Part of a small language model's weights: 6872 steps.
MLP neurons of a small language model. Each row is named by its layer, matrix (down: output weights) and neuron, and shows model dimensions 32-159. Each number is 500 + 40 x the weight over its row's rms, rounded and kept within 0 to 999. Numbers have three digits each.
A block is one neuron, or neurons of one layer that tend to fire together. After each block is what it responds to, as a language model described it from the Wikipedia text at the highest values.

L8.down709:539544454490528524537551531499516521542482489451556534544457548497566482497464470581506521495518483470527492387486484503498462546457473483514599558519502504551518530514469542411509488511493445505510428479500521469437633503432554492465542491458453472425550592443499498501587523496501487483527486494544504473537491574494561499473527495481493523490503454514544543474479441537554487497557
L8.down922:476483497463572487521477454501477510497506489443541594499532553559494565511456509535537555503491472509579454432536544506582513515521435428475506558474537420541553498491508488446561392473520489493552409495550527482491552551506522515570506538447394488417475570487452488477591507464522476479491485467527499493507531571485428455498525467508546486540510516501500563466447443532526493519466
L8.down1280:526467507482539486556486530506504482515492481495565472567548549509510453465494519504516523548533512488484500450500566478463485494497493541476564519497499541524540503484463530369539455483436444505520460498544524471446596558524545487475422454487479437480550525422497498487531526456480478481447451596498514531488459594523472433540493547454525484480489481478542512547472462568510488494516
L8.down1905:502463500484597448503494538464431491524492471474494501540512562523550517423491544598501545511570497444550496428449549497533490511502512467497539504541581508517593525445520474377504525532467415493471446494512547475459566458544531489465507486508505494440542582373516531435553501478454472530464469537567499509468509535479489509565424542471555504500537503456484486491482496574535537491471
Sentence-final periods. Periods ending a factual sentence in Wikipedia prose, usually one ending in a name, place, date or list, as in Romania. or 2021.

L8.down476:549517500502488513484487428466443496473520434435464501465447572428515497469506489520483528473487441521515457456483492449500498498474505528519403499537460473462489511587496494506464548485596480468492526504548507466499471441508497472534472506499466493499511521540554514538472386459573506535509512481509538517465426534424462421519479446482482505471504440521535516507545456523483438513453
L8.down717:484480546551460547510541493519458495566459476499494523519473517501511429448502461557480488460578535470485549506438480473519469520495526496468506498515476482505482519595428443560518561496499486597439536488451521520498510508480490536515491479461527503495527488511502540537459429471551531553461491543502614512449609516513493499526405476469550480421508462521487481530517506407501551490489
L8.down772:519497492504447555536487558568430534635563544491514481446416527556530449506446490563482550501492529540496493410531443454552474501478556482535487486502481511519509442462489544451503567487521520543563489504434588476461466497514527464493535520419550500526525437505523531544571479532541444492483492545510531432448474455447504448493502555485491503455461494471457483488554517432545474504490
L8.down1628:450495565519449477510552454482478524552610513506473471563559521522519403495546496565539511436498489582483436494521482474553517505526444493585478548476469505507465518544555514496476519547502468453450500484533522451462430479519533530426475496486473508555493498498499507497486408550432531529550491431482448515466460493444488494506445532467502487480486486475516516553555503445512451477427
Word-final name pieces. Short last pieces (e, o, tt, l, ne) completing split names or rare words in lists and tables, e.g. Lord-e, Monticell-o, Juliett-e, Latin-o.

L10.down1941:515540512441504545511505453548574584496559476551537466465449480535545489438495538449455462484497428456481553498430517517553446549425549464490489531524478435400476429531529475471497551527547457496430508508519534523509496523483465531465533530503559449477554490540497518568481534472497474469517500497516564446431453463547486525531473501499543480451520465503483492450464592493478583510496
Heading equals and plurals. Mostly "=" signs inside wiki heading markers (=== Orcs ===); also plural noun endings after counts like two, several, five (phases, battles, graves).

L5.down112:489538523521511515467501456526479506538503510497461490566522481498431537465536468515499487547540479490451516473507547522473510542510580453429508497516563424533524480452497509399559480496481504522482592459484524505473578453423537504453515457491465503473552588419484559531458604517511527455441468454536475475488497503493481526504531438534477537555537488454474539476500494551513488489532
L5.down133:493424482465564474513460473482486522500516466505553509516459523523553424474512521554444500477607529501551548471508474501479576529471574560475465516560423492485457468474538501511472513541445500484438579535455448482514409445537544507470517466521538533518567547494514498451386450504536471479512439591475509489577520540540516514483459485434524510578416485527432580545564505516551484482584
L5.down295:448482498482507498560576490513507486506522440468540495517392503572483480525518485507478513467516494478463547461441516453519533538449530502496479472544486481497469486482512430562472505625473460498362548507398457503492458547521499555481515504500471506593523542503464481555459555556479511505491527443503556499506474513524475523541570421469492509452465461491486515525525559492482498404571
L5.down387:465484533545589471484444501536553504485437478492444537437435608537516480497555521503517524544549475462530480505426563466557499513490481530506543441503517480529487531431508534567467507456499543447463508489515474520479443513586468558479498403558440489572508557437549465534462464457438485508450462474499524486476512518496509460505574467467425417545502476495503448512456533569449477550469
L5.down678:599513525573512464412476486505467467443491510548445488523553565509507469499560482503527543554523522525492463470553485544523529459577525516462482482453550493533527494462473478481479484470568541515563538480475513560494546572527550479468436511543577553460522453480569504487519503424468480481464528467520437438519499560488501520503439484542425485447452422490476426445515524503482583530512
L5.down735:555458462515422483602429475532533494509572469490571446501496500498537430515475464521463532513599448493526443445497496508455494550484495541526475500467493533507514531517495532487568479533432504511473536441585499532538443512506464457559497535483484509456499518502520468549544472493421489521490476439571563465489441614500484460503502489435504466535577498561471490511452482530515590519496
L5.down922:512475519631402530501437423449485474502544505528522527512490524485523547488460523443435491537574500516524487387499488504524537547458569490458567528453468539482491456530481535496569501540494523497502466476479461516454520533456560609417523572510489487473446536524469517429492567498485465445502459542437537499443500519504495501557469497465472501490540522421496506504487510452518554517572
L5.down978:489482439527452560515447508550438489502457479520475463488472499483533535446475554520497562439538486545562517511500426479471512546597524489511499475508513442494609457516476533517549490419539507532497548468554503515464457558449496611482522569513478456492537563487505550488478492441631482419528469515471509560499546463468534526575424471469533458455512499448536456472459552453463602488559
L5.down1138:529514463465493475505559525399486589548504590561404526504421527505509431429475491543435493500512445552546444415477510513494475462499485510521510478519530441484588514555430480512444461485510529491476531523542460562527507526593425554570504474475467515517473498455439471515455483467474496492489469468438521434427449529479546504528538592546477528549487552519492483522522616445495495518544
L5.down1480:495492486445452472562480539495513509523513444532497560504506519488447499497568504470563544481468506512469434489519440476545534585474568504483512514533499539460559508491457492543487451508483489556452600433452508588472516480521508471520490544488481477586486518501453471478541556475457480509521532472488448527496478453490498441479465466459510447536479556558512533475468493469562500552542
L5.down1497:536428537506540528479533415516482567561526469452469551498462554502495502459474456422434470543490476512499494415573492498522538517424518439493515521417447479580470470446525552497566447477492503509489469495458459461530515525467534484533480458495495514484488496558542447466509486482455486559489490526518553545489541460483509474534481511495543512448505538527409514570531492504498526546524
L5.down1610:531532473507498504446516489454458526472555406476427499500465506463507535478432453479456455527518536514498465449461527532567494564510509510557528510423505571513522474563509450519460493507433586507448546495485491515491440490512515530473514529478502475517493472621476506510505501428550517468453446558442497516491520451551547552585559528498467502493533492522506518499450495527475559480510
L5.down1823:486488517575505540488478471540465571545595419476484518534525560562499472457458487491515508503500485480451484513487509475485527571466506468517546483529471483510461553488521464454542509482472552520488503402506515541441494518516577469457430467437487515525498539523514538592460459526430486478467464507528512491456513468458467493499478474520464525456425517502506430491517508487500478497427
L5.down1857:494530509544499545477543458430547523511518494527538424582436533466491552488495487490516464476538506485500484472482394533518560473518596511455537484486524512497498452524523491483465519504483499533493490483454528443427588514507439529524518455621472499460526549501525538559437482420536500484491406595471543562451523547496515488466536455442499451475512466475524467512541514537522564513421
L5.down1924:481552477500522453530466502491542495539481476548516522496570506510541523438620495461449489510530489443513536440423551522560505494446505514583527484553549585462516612501470487564494488557431579468465436514525487514581457506476606443449447480485475496511522537505477488561496528389552511551472457529525551490437460484542454546583548507495464547545437531423437595473521495508433502503507
L5.down2030:412513478512512566478433506414472483435497463564491474555522506517576530519533414425455597525465563503503487465516490517567539534463482500498470552411461525481533497490489465484517486484462515520534486460414485498521449497477518520498494469490498531577543457475485497487475525508458487483474409518490536534466547457471543473448484425442497560494526530487516474497517463499456532479458
Sentence-initial word. The first word of a new sentence following a period mid-paragraph, mostly The, He, His, It, In, or an opening quote.

L5.down68:506506556492500492483483460491539530514485530494477481482601498543568481533479447413498577500523529537415490475517497517523531503464573417464628525445490451561392551498551527546533489536457465536468505430470486496438483495462508426516512499501525528511548472578473587479559491481510397555465509475513476484466459543497515529589522509508485482470504499510565481599426427575526496544454
L5.down102:548471548532459479474528514465502489456545553505510521520514500515495450453555503505496534552572569516448470539580443511508517496467485419485554469482577443493400506508482444504506454446449529471487559420544491549503465481520458432447483535544494600541472484516507551494574526475445524469539532497553495495497449531519483466535497522533544500584457463439561520497467471548443534422459
L5.down125:413496468462508509480472441508549513535439459555468447514515459450446478530446519530442520554517538472531470496542529515514549463340444570462492501539463432449496452492470486442466506552481467578466461530514545527523508513457495474511497591456529522474540518501488562499513488515587538524510509456479533508486473439491466392503536529527548479476471542493458511475490494520532520510456
L5.down213:566526493591502515495475550433504529535542494456541532509517511476491444491478438460527520511492549533444519481550511458504552516531511452486550481485504500571417504486488516527500453550494457526561485434538473577443397433493500469504516509517513532493496477561509567569514483475514447542516506384458516411532536530500488514496497469504488549516478506474550414554457405573490478522475
L5.down464:477506532526513573491456444515514535542514553535552474499546452465493496495486420539478543490469498482407514542507501474485491468454533450424597499509541460545448522488500436518479479502475513545516507458527461535494563445479484479513538566525481530456562541559491409561530490511490435469507539517456495481461473442489543471545480523437516538543565518471516482478499486576421567484456
L5.down731:446498446472465512488474463600513470571448518513521468454517454508517487531549518488503550564516507483441436491448474499502494446548515514444569503564507453580474514513501514507512448507540520447536572443550570517464542561452423504493507565455464471459465483482526537500539452466448475473484516468508517519450414512435491511528491553534476513574454577501502525503446422557557476587512
L5.down810:428466509455470517477470554480535468510497484457483472458555509442519439474535576493498583473463479526546489421473439527567490483586468473462485552432535574490485477472512527550540453486488509457462528529523497430471498516458527553453527547521557528503500499534487544584439497471489528529467475603470549486509468510493556542481522462524520465528525508524525536538467481529492478546457
L5.down833:499528488433560455530461515490477469481560535553514433459556473445458550451516551493520462564504472522527580464493454504502548463531500481500547467462500598397559444511474491512532553429567528525537515504539531506484507514563507525538550585523528414446517483506487545535537535455433469456493580464575509504475484503477496486528491506510526560466503527489453517510576508460510500487502
L5.down910:490507523471482502473486550583499532481419467521520571494533456536483576531522511497488472496477510513559487457511435598510389454498427560490451468542487510476538503506503507524511513446500485519542440504441468535548496513487496506529531552522486465528488530519484524449483530577500513527560552492508499544382543499523462480434478569532514548520464474539451518504502507430469453493509
L5.down918:529443523496515511470449528511549529475537541428486529482517493466548436481557485492465514591577529504476509531507481445536526498479490475423580487521560394504456547475404513489526503586500421552471501496561485607454474487482521409473456455535447507498520554516489456571441471493474460494415492490529518493429484472479512532525552547586487547410505573524476439539502430553431501510498
L5.down1217:487508531476521526499483401536501579473562443554540529539503569489546504449572527422496536497491554477429473435528494470581557520555498468513601504501537506532465519495516505526499452527445458457445537428526479454475489546481475522472515520548429493504514487538481459509489436452530510573421486464572523465447441531443498511560436527503518584522534585539585501601523540527545513512477
L5.down1255:522467505449440465519533486508553487525523480494497502548565524512529495452480522550468501479503509520417475481517527515555555469580468570480547550563541514497516526501496517455499502490499506530450540446486472471506531517540496459465503523575474415610459533466540520487425584557510511503436493491444491419416370493418499510504485512536460563468534510494525540563538446583434455444508
L5.down1478:564494471472457431550511486595509482435451505550438508516583558541478456452491458537555560443514471532536536430506533450515516486483476465494605474480522515485518451502486517503520528455545477484484546421497475542448439474442430537502505503511570438440516535576521548525475505508572497476550504508489489476440416517476460526532491559542493485573426485532472502446461526524494485529526
L5.down1843:434535549510486530428498538497438489557515497417482512476552501509510507520477506446448579547476481461445492523425472495501481553577510465476487572524493501512447530445487523605473515568521482487526481488504493448500596493461561498544524494543482436499497490510531524485478542411510437544441487529458491530399428545531550520518444528505450559471479573546527535602503419564539462585531
L5.down1992:475592492545473492485569476535557495538480518445470515596523523485541488529553500465489502554474532501516540546513482489423473422512500415596606512554465546492494488532495487448519513503490431510454494563588440458475466547538439513536510527500423462496439510484495441534441528545519453467473499460434548471512511548574457502506523521484499519465507543511492472499471494491446450481465
L5.down2047:484506585489456498531548491558562486589481464462518492509589447434557480537528546467451535522511492474415464443497480491496487476517476456564488554493533465493509514527513465484530486545492466518515528459549485488483504565508407518460538532494424504523519439489506509539549446411522498512464474406529571474376433507500455508520489486494521589495482598547557462542503432531503468489482
Final piece of split words. The last word-piece that completes a long name or word split into fragments, such as Guðnadótt-ir, Aberdeenshi-re, configurati-on, often followed by punctuation.

L8.down205:535437488502461495479516513495492471455538463507495465509562497535465476457448580482574512492540495515519548484462508522533510470483495537529437441556472489444503515394459496471515538484495516458480543513477510503476535527522505526484502530512523549507517524470468529543471450482472564590503544505580511535463395555498506518513458534515563533476530468518590511594569534559497504527539
L8.down850:524561474474513488487488482495516516479494526598542475502551465481549499507457552529466580555470534484535464532430517525559477493498490552478529475464549587463471521463520518420555507497505411573464450544483544525504506510500528554520483491527575457476535544550478547520549518444534458443513465519452510498471480530545490547489511575491503466459501478496482548547499452544505450450487
L8.down1131:479525529452536549467423515605551503459539490521529517599493422519545496486477515483481503523538539483469513559445484519470426490523512380480491466486520444432517494537463484484569523536465518563518449530463509481587503478538475462523541437521455524532489575521479453418563452472429500476453473517541499423561526480481475482445561575530505518501562546478532548445485511455492538511474
L8.down1384:572540556442421566549580495490555498523449514556459480455511524499473521414587514436426488519557504486418493479540526540538496468525432526514540537566548460417508485466505447463503494505531469584494451494505465471514508531458555475499545537490519525462500489475529506471585395457535514471524491510600523502457500502446560482557615537484489539540530524493481511512458503453496510514526
Closing heading equals signs. The = signs that close a wiki section heading, right after the title text, as in ==Results= or === Esophagus ===.

L10.down1927:508529484490464422495536461496505442488509587471399513517562532481489457426461586461491511543473467518483576438491492501511533458530510488499488531539522541514522487527456485493573508533447617474480533496509552477490542547460489527567491481486484498556469479568485527524451470468522526539525465499515579499526513467534476486554544473471483487402534513503542529450515539432516495521554
Final piece of proper names. Closing subword piece of a multi-token proper name, mostly places and surnames, often from non-English languages, e.g. Kirkbymoors-ide, Kemén-y, Inglist-on.

L5.down138:473510528518509490517447451525510502527493495495450465587472575535500481502474568511526470490552423505530527478442485497532521480515519513423564478517481573495462475455457448504541516497512457458467421550513384496487554545592514459407515499479502495501573466492495598455500611504592480502446525542533526532473463600543490489564507504452533455471532489550519543514504421541516504534527
L5.down200:523539515495498501516485504479509466514510518500561484447497481489558527524461466530455522565535532576572512580480549517512500505463557522526565501458512518494511456518461500461517535455491470497545490546458461526537435477460555533506483569466528535493490484491506543483526541469530473533529536494541533481440563563433542553529543538517542431454516466494443526499494500466513511523511
L5.down212:420493509486592465486495494482544539480496487420495464510571500507500512523451442528524505507501487499468517622504461463408536461559527536484535544476548455473495521520526481446489575595520425462499493516510514522462489514550414518481533469424522537517520501433501533565499551570476517424465481564482503423545433570481516450507468554472425518434497494525522509473526486500505432513542
L5.down396:462538507518500498510485526453513475585505453561421530491467455547496507474490536481587483490519472545475492516487554498497467560506526531492451452503420542511496578464445553456480500471464504464462551475490463451478479502538519461452498544438542538514505461539503549484518528470486539536489534496487475497453467508526478523514496502525489494572468537542481547545503466520477453506454
L5.down612:492538483573435479453495523541539520509509495499529571538477567489516477455466534534532477507524543507547505479540546518501475523499470511516502496527439462478501498448517510443480520457499470504451464460485556453517487551532567498527556552483445490546456449486489559521491545512466554496475489553429503504502454529511479470483512457506505495400573538516499576453549496533470435540524
L5.down795:446478501530511462521512457477481464458496525493519485545493492442510500481464522567526478510531493523590556520482472506425500523567504511437555507537513509416494450517450499497541566529479487547473484553522446495437518531516516466474546538461416521506540437558497572446469501470553458494504445538446461537521519542465505548540588454497457479574472471480507534462511565485511487508491
L5.down1107:487545516518491562518493522521443510533528456479476446479483529454506458477503487546490512478473488426544497581481445516523492507498536444511473496549467463449491521436561470439495527534499447519479492534493558594488437531479514516458497489439491492536552418463508554437500513582448515591485552495510496439487592424500521489438489528539466458553531546521440492553529533499507573506492
L5.down1134:537512498492489484495451427505487557503499478451470520455529528496463489510432539478489519500501416601529525535509525492525510507544464555374483442476526482474528432491573497481491523475466403508490549545514480531492571488443545553500495503475529464510538477630459481569465442445496473480447503563489527493451457513541506497462523468528516486442455527501491486509493574489524510504539
L5.down1415:432469527435448492480438564557509477473424450509532494526473514411511468464435518548473506517487533500505480517504471510504539562477565512450536479488417580441469493492565497536508514570479481534530499508535442525498471468520504570475533585491515513514448465437475491436481515537473499477461509478403568534443518457436421522517532482474538460431585489464421511542500485542462517525554
L5.down1437:386562566548522556480458521460511540484555445518525533506496440498532517518459551428466509568481523473486471593481566581500524474467511497548470540543470461533485438500496539465534558524495521524451532462456483494492449512511601484469509542455529521535475506485553484431507536506416548463542454545472487500482530535473569500546539526494490483457539488526516523489464424535450470562532
L5.down1490:526554466492497496465475527525608510483488536497570512473526431517575497429566488552509527534519495468519500576418489524440511471499508512513465512458497511520440492452520474459487530470554444524476517490404559471504526522498402470465483455398447468576444500469506509468477525520523496485506556564525496501516527505485513468445491534493491435536568538455517522426476519485461483519504
L5.down1568:509471547516483469489432442492518566555502524486400545469533515523496571534573450483488524538495525556478527514478595446489525482469483515460536469464486559544529532509520452502452486480522457527453561474500507467504433523552489455555499509470452490583454532515455500478461572431487502459532454424466460553493454482534443534488467520607488570438434457476477512523529501517503450445511
L5.down1717:457589433543503491570486458495535470487494499497437468465526508502535509491586502521482562540479528537511467566503436516501506444509478501572547552493520474514442524483434531539511478470510467492493497484411527471453483509474568559553405451509517489424501472533534521437541510515450495519465477490519559395509533440512571412523487522577496529551540505437547470511490444473544436492500
L5.down1718:531479397531467562464447469461426534474497508533516547507528472496466536479497514496487498542518511477564475479476524549494505567506533453472554403503458512462491548494496535547549482509461545575557509539431504491507524466502510507527507558569420501502436503545537511456506562437527483480481468565412520579484502561514421540534493403458483541469534538402483461519508478457541507542550
L5.down1745:546520461530506460507514456462513513534521545486475532468557495456569493456528467397485529544513495508456487461486539480515438525567442455450490501464460472571425480613565493499535511517520447482508515465557455504411515475475454450521488505516555430534524518531583476511549498460487495515452515564535532596491496396516468504572504506494594493505505545505513548612467536480515487537483
L5.down2042:503496558518476487496406468549525496513454455509534516498479453521473456469490462496577483486501443411503559551511508471488513499458472575451543543548515488477454521490456458426502461518512545437519473525443507510415519588610514458475487490454484472546562505482492479441474524531509482547490496524508541450463460553590475486482494464532483556510480460485512528469523469530524469522502
Wiki heading closing equals. Closing = signs right after section-heading titles in wiki markup (==History=, === District 30 ==), plus line breaks before the second team's scorers in match lists.

L8.down1494:508470577537473468544405454461541467458485483565522565453531438540535468556515458469551545487477400508492498554520451502501489511438557436451505486432472514489521428495509499488416538533447517479485516466417477530535524509514406512466547518502502449525468481511541432506513512485476468499474517497557521470493451482467634481427530470506414427535539559461467502514434424500524437581492
L8.down1610:434531536496530497469487453556484456494461430457462427500459510447460385483508530496540462489500499523501551428571481521496511513430563488472513504427547497486484504516504517468540525566513513522453485482532457475573476502470458447511507477565565515467618476515523569465571526487532498571429532475506523512563472475502506489494504524431475506490501500530569506476531532496510482617465
L8.down1661:491472434598492501454539521437529475484448488513442486519460531494522509514478537501492487465439540503481480424479552474500483497460496564469508498537500542505559582559482450471448517486494484525460571451415495498464508526426459515483477470512442494538488541507509458561449508510480541484530484504455561561489396487459473455461510494543491549504464579513505419483470596459482497492521
L8.down1671:499537523518545513499504526429471389499493544527492509551490535572499510480554452504518526516474484447493464473560442466484492457489522445482523494414513465513537470529537511495467500433493482513529442482522506464536429509505491552482529527490441488541595466488588551527462489476527514381489520476534496597453579442459470480530582528492476441539479452415488559510492505496508498418517
Start of new block. Tokens early in a line that opens a new section, heading or table after a blank line, often following tables or lists, e.g. "General election 2010", "| Year", "Academic work".

L10.down392:503479571446449412475524486536525499486468500524516484478538514499475493530487460528539570555515437498542502496477503475538548466514485491554517487516478493476472426524455461533507502533467524511469488487445490623454477490501475472522509495458523543529475554449517539495563465507488535470489502520504568500479511550491482468470523570483462499498478499484475489568461460535562445512499
Sentence-boundary tokens. Sentence-ending periods and the first token or word piece of the next sentence, paragraph or list item in expository prose, such as In, Al(most), Inc(reases).

L5.down30:469486504454460434516477444532474478461474516579451541559485504560510542523520516497547547494593617483508581450510482473525431454540467515459579523526501455501537566456544454455548512492565425487502574452541491512461453581467477551508489466511511360469509494458522505491512556504470473542505517458483501471476505425517524514484501552442452450454506510488572546501451459514461479536437
L5.down121:502482436568538510500476500493482414495510514454538542496508515471544492537484459508500533558522556501563457473474452500511497483455506615458437488540536552527482551424506502444467508481536533524495568507569454483542456549497525494466494544473524560520518446556595559515522495512552484488475566526536550527487532501504491443587528513486372442453421475495485466503484563444507486574451
L5.down134:505503526547499503475591500450551450532481546535534494470443491510461416503501540524522591489445465474466465565527471442450478505581514480509549484476492507574520508434532455484519422517418525503449518494518541480552542501502450582521476485498525474487541522485510566440527516434492421404536452490611423527523516583511559404525532553470426477545533539493553523422495464468493545457403
L5.down181:483527527557486558486544484506489515461561418508436498456536544569536552435448486448451520498526530509509503487462500539555480554483504509487505506493494479620480501509557452505459513560518529558527523431528464498555567462495538492466502549566521493448460466566562568525495518492513465473454516561503506528452505460394519415518468464506481488448474487490458496506445518481514490514450
L5.down277:498528463500510566516420521469465484491481494458573476523456420455460475461454466494495523490449480489452539466533545484430559460514564523467502495514483511520533582483449523553549532517475494464569525459555496481557442497520510498506449449554422429486468455575520469443548521505452496556536472469540457440495480474525459556443557498541544555489528477550437491499524542517466457458504
L5.down280:558474486556567545509431441551546458496536575400448430528470420501532473498479483486520504514510601454570527517520488484467579495434512496527483502484547479527458545528504508520515511498521469566501490504544444553496542492501483464554464494511485538466492474542458492492461483477650445428430443549558455533552497523481539435540518486479486518479491468515561523455541554508531500473439
L5.down468:540488541504558540444476548478451484542493542479506505485515452483503444487511511530554489499524500484525617454534517528534472479481459524467527467544501463526504518449500500443490508476599514527539489543505479498479529518523542454514498541533566590478483519477573492538511463541511511455496518481489509506415464518422497482550461491492429476515473426433549503497454490500522469587451
L5.down495:562508478508483491517463484516499506529521569549544505426541514501513508483480480505474521502490435510495538516491537508499497556485519467464481468518485517518431498519500445473580459502500461425543597467560469526517547515470548479519430531534493531530462533526474502571561532389510480535518498445525503438547479591486521558450538532583447477487451520432540515559437511513468452489557
L5.down607:503499437491503468507502476494559504472540449528538475494483479490603486495472535490520566432554506506503481495487505495458481506496478493620484546507518572541462408534546514518454383497508527497521547540432442501542467481452492423559475488531465527460501443545452480523510520430417551497521532530478473517543523550516564445520507545560512524479459581562573478527520490493485449481491
L5.down965:533555529512488488542466500502403574480537502454455471543415536506490465617514460575516494501561478525522526399440534512532472467436535470469556532498497589496505467440554508487434484549518495503503522535453448540498506622476527465470448464557485502490438453528471542473431521605448531571542497492450579488526566527491524529440493555516463540466458461516521421510487519466484470574487
L5.down1026:604536468437469510537517512516503498516519506488512512438568502482547532491399538456529595544523490515521553534497486465512445457566531522441419520521531516507450481511448531500455598491506505467556472506488495447522461545521476562439510469463476524506508535387463434532472522533465534489473480548489495444441463465513439473512446498491483488456455577511523450569502513561468496568535
L5.down1181:511509492492496484512469560452531453457537535549478494513487565506511527445566463501478507470539545511467492443543475485475552544376413534419495530537475508570453516487510514488515488530532460549439448458453514497435529465515534479474546515487499442466463503434552512554449461468419571456533545416502481492486473493520518473513508492495523504560516597502519445485480546443489451518392
L5.down1238:445501530489419497522418465501490482460463466518528495493451514488518557505508484505532491460533436435447456566437433510554465512444555569520450486457495496519523545457482487481552456525549542482458504488521445495518487494536503507500542424516471495495488487524416545527524527575566496559486440419496534512462571478454474469519528503433472511445532460517520485449507486441552474514417
L5.down1603:460511438437518519540504496521565448544429521478518548487483429490582527544525482566499506482564512510471532466518393458546526494524412526498516549467600501529495492504484486522501525453468493464483575477530518468532464474487564498496448535523483476541467522518567510521498468539467473524592500488631544516478507509483519480434528485497463482466515500550498506444400526515539497444416
L5.down1651:467493496500469506458472478472546537474488443455574429464512505501536442531475505476479568437479578490474474482507527420515530457500542441515507435449486462457544476496583486494543511519568486513471494499528522584500541464486534519491516504459406534557491468554468567485457510478567513501491487527439507539508456419457544439495474433452498498448409483432523472587495521473477463550497
L5.down2033:447410490477552501576531527550533480590475500519416499547499472490495513511548539481499499527479499551480528560558504466414512479525477596481442560507555529502505539544526519474456491593560483471395465472503464509498463527532500524445494501502480459524552462478477483490538533544487538523488526517551514450451426470500483438471451575493513472494463529514435548526535498604493463547512
Table cell separators. Pipe characters dividing cells in Wikipedia tables, mostly the leading pipe at the start of a row (election results, tennis finals, video game lists), plus some commas between clauses or in dates.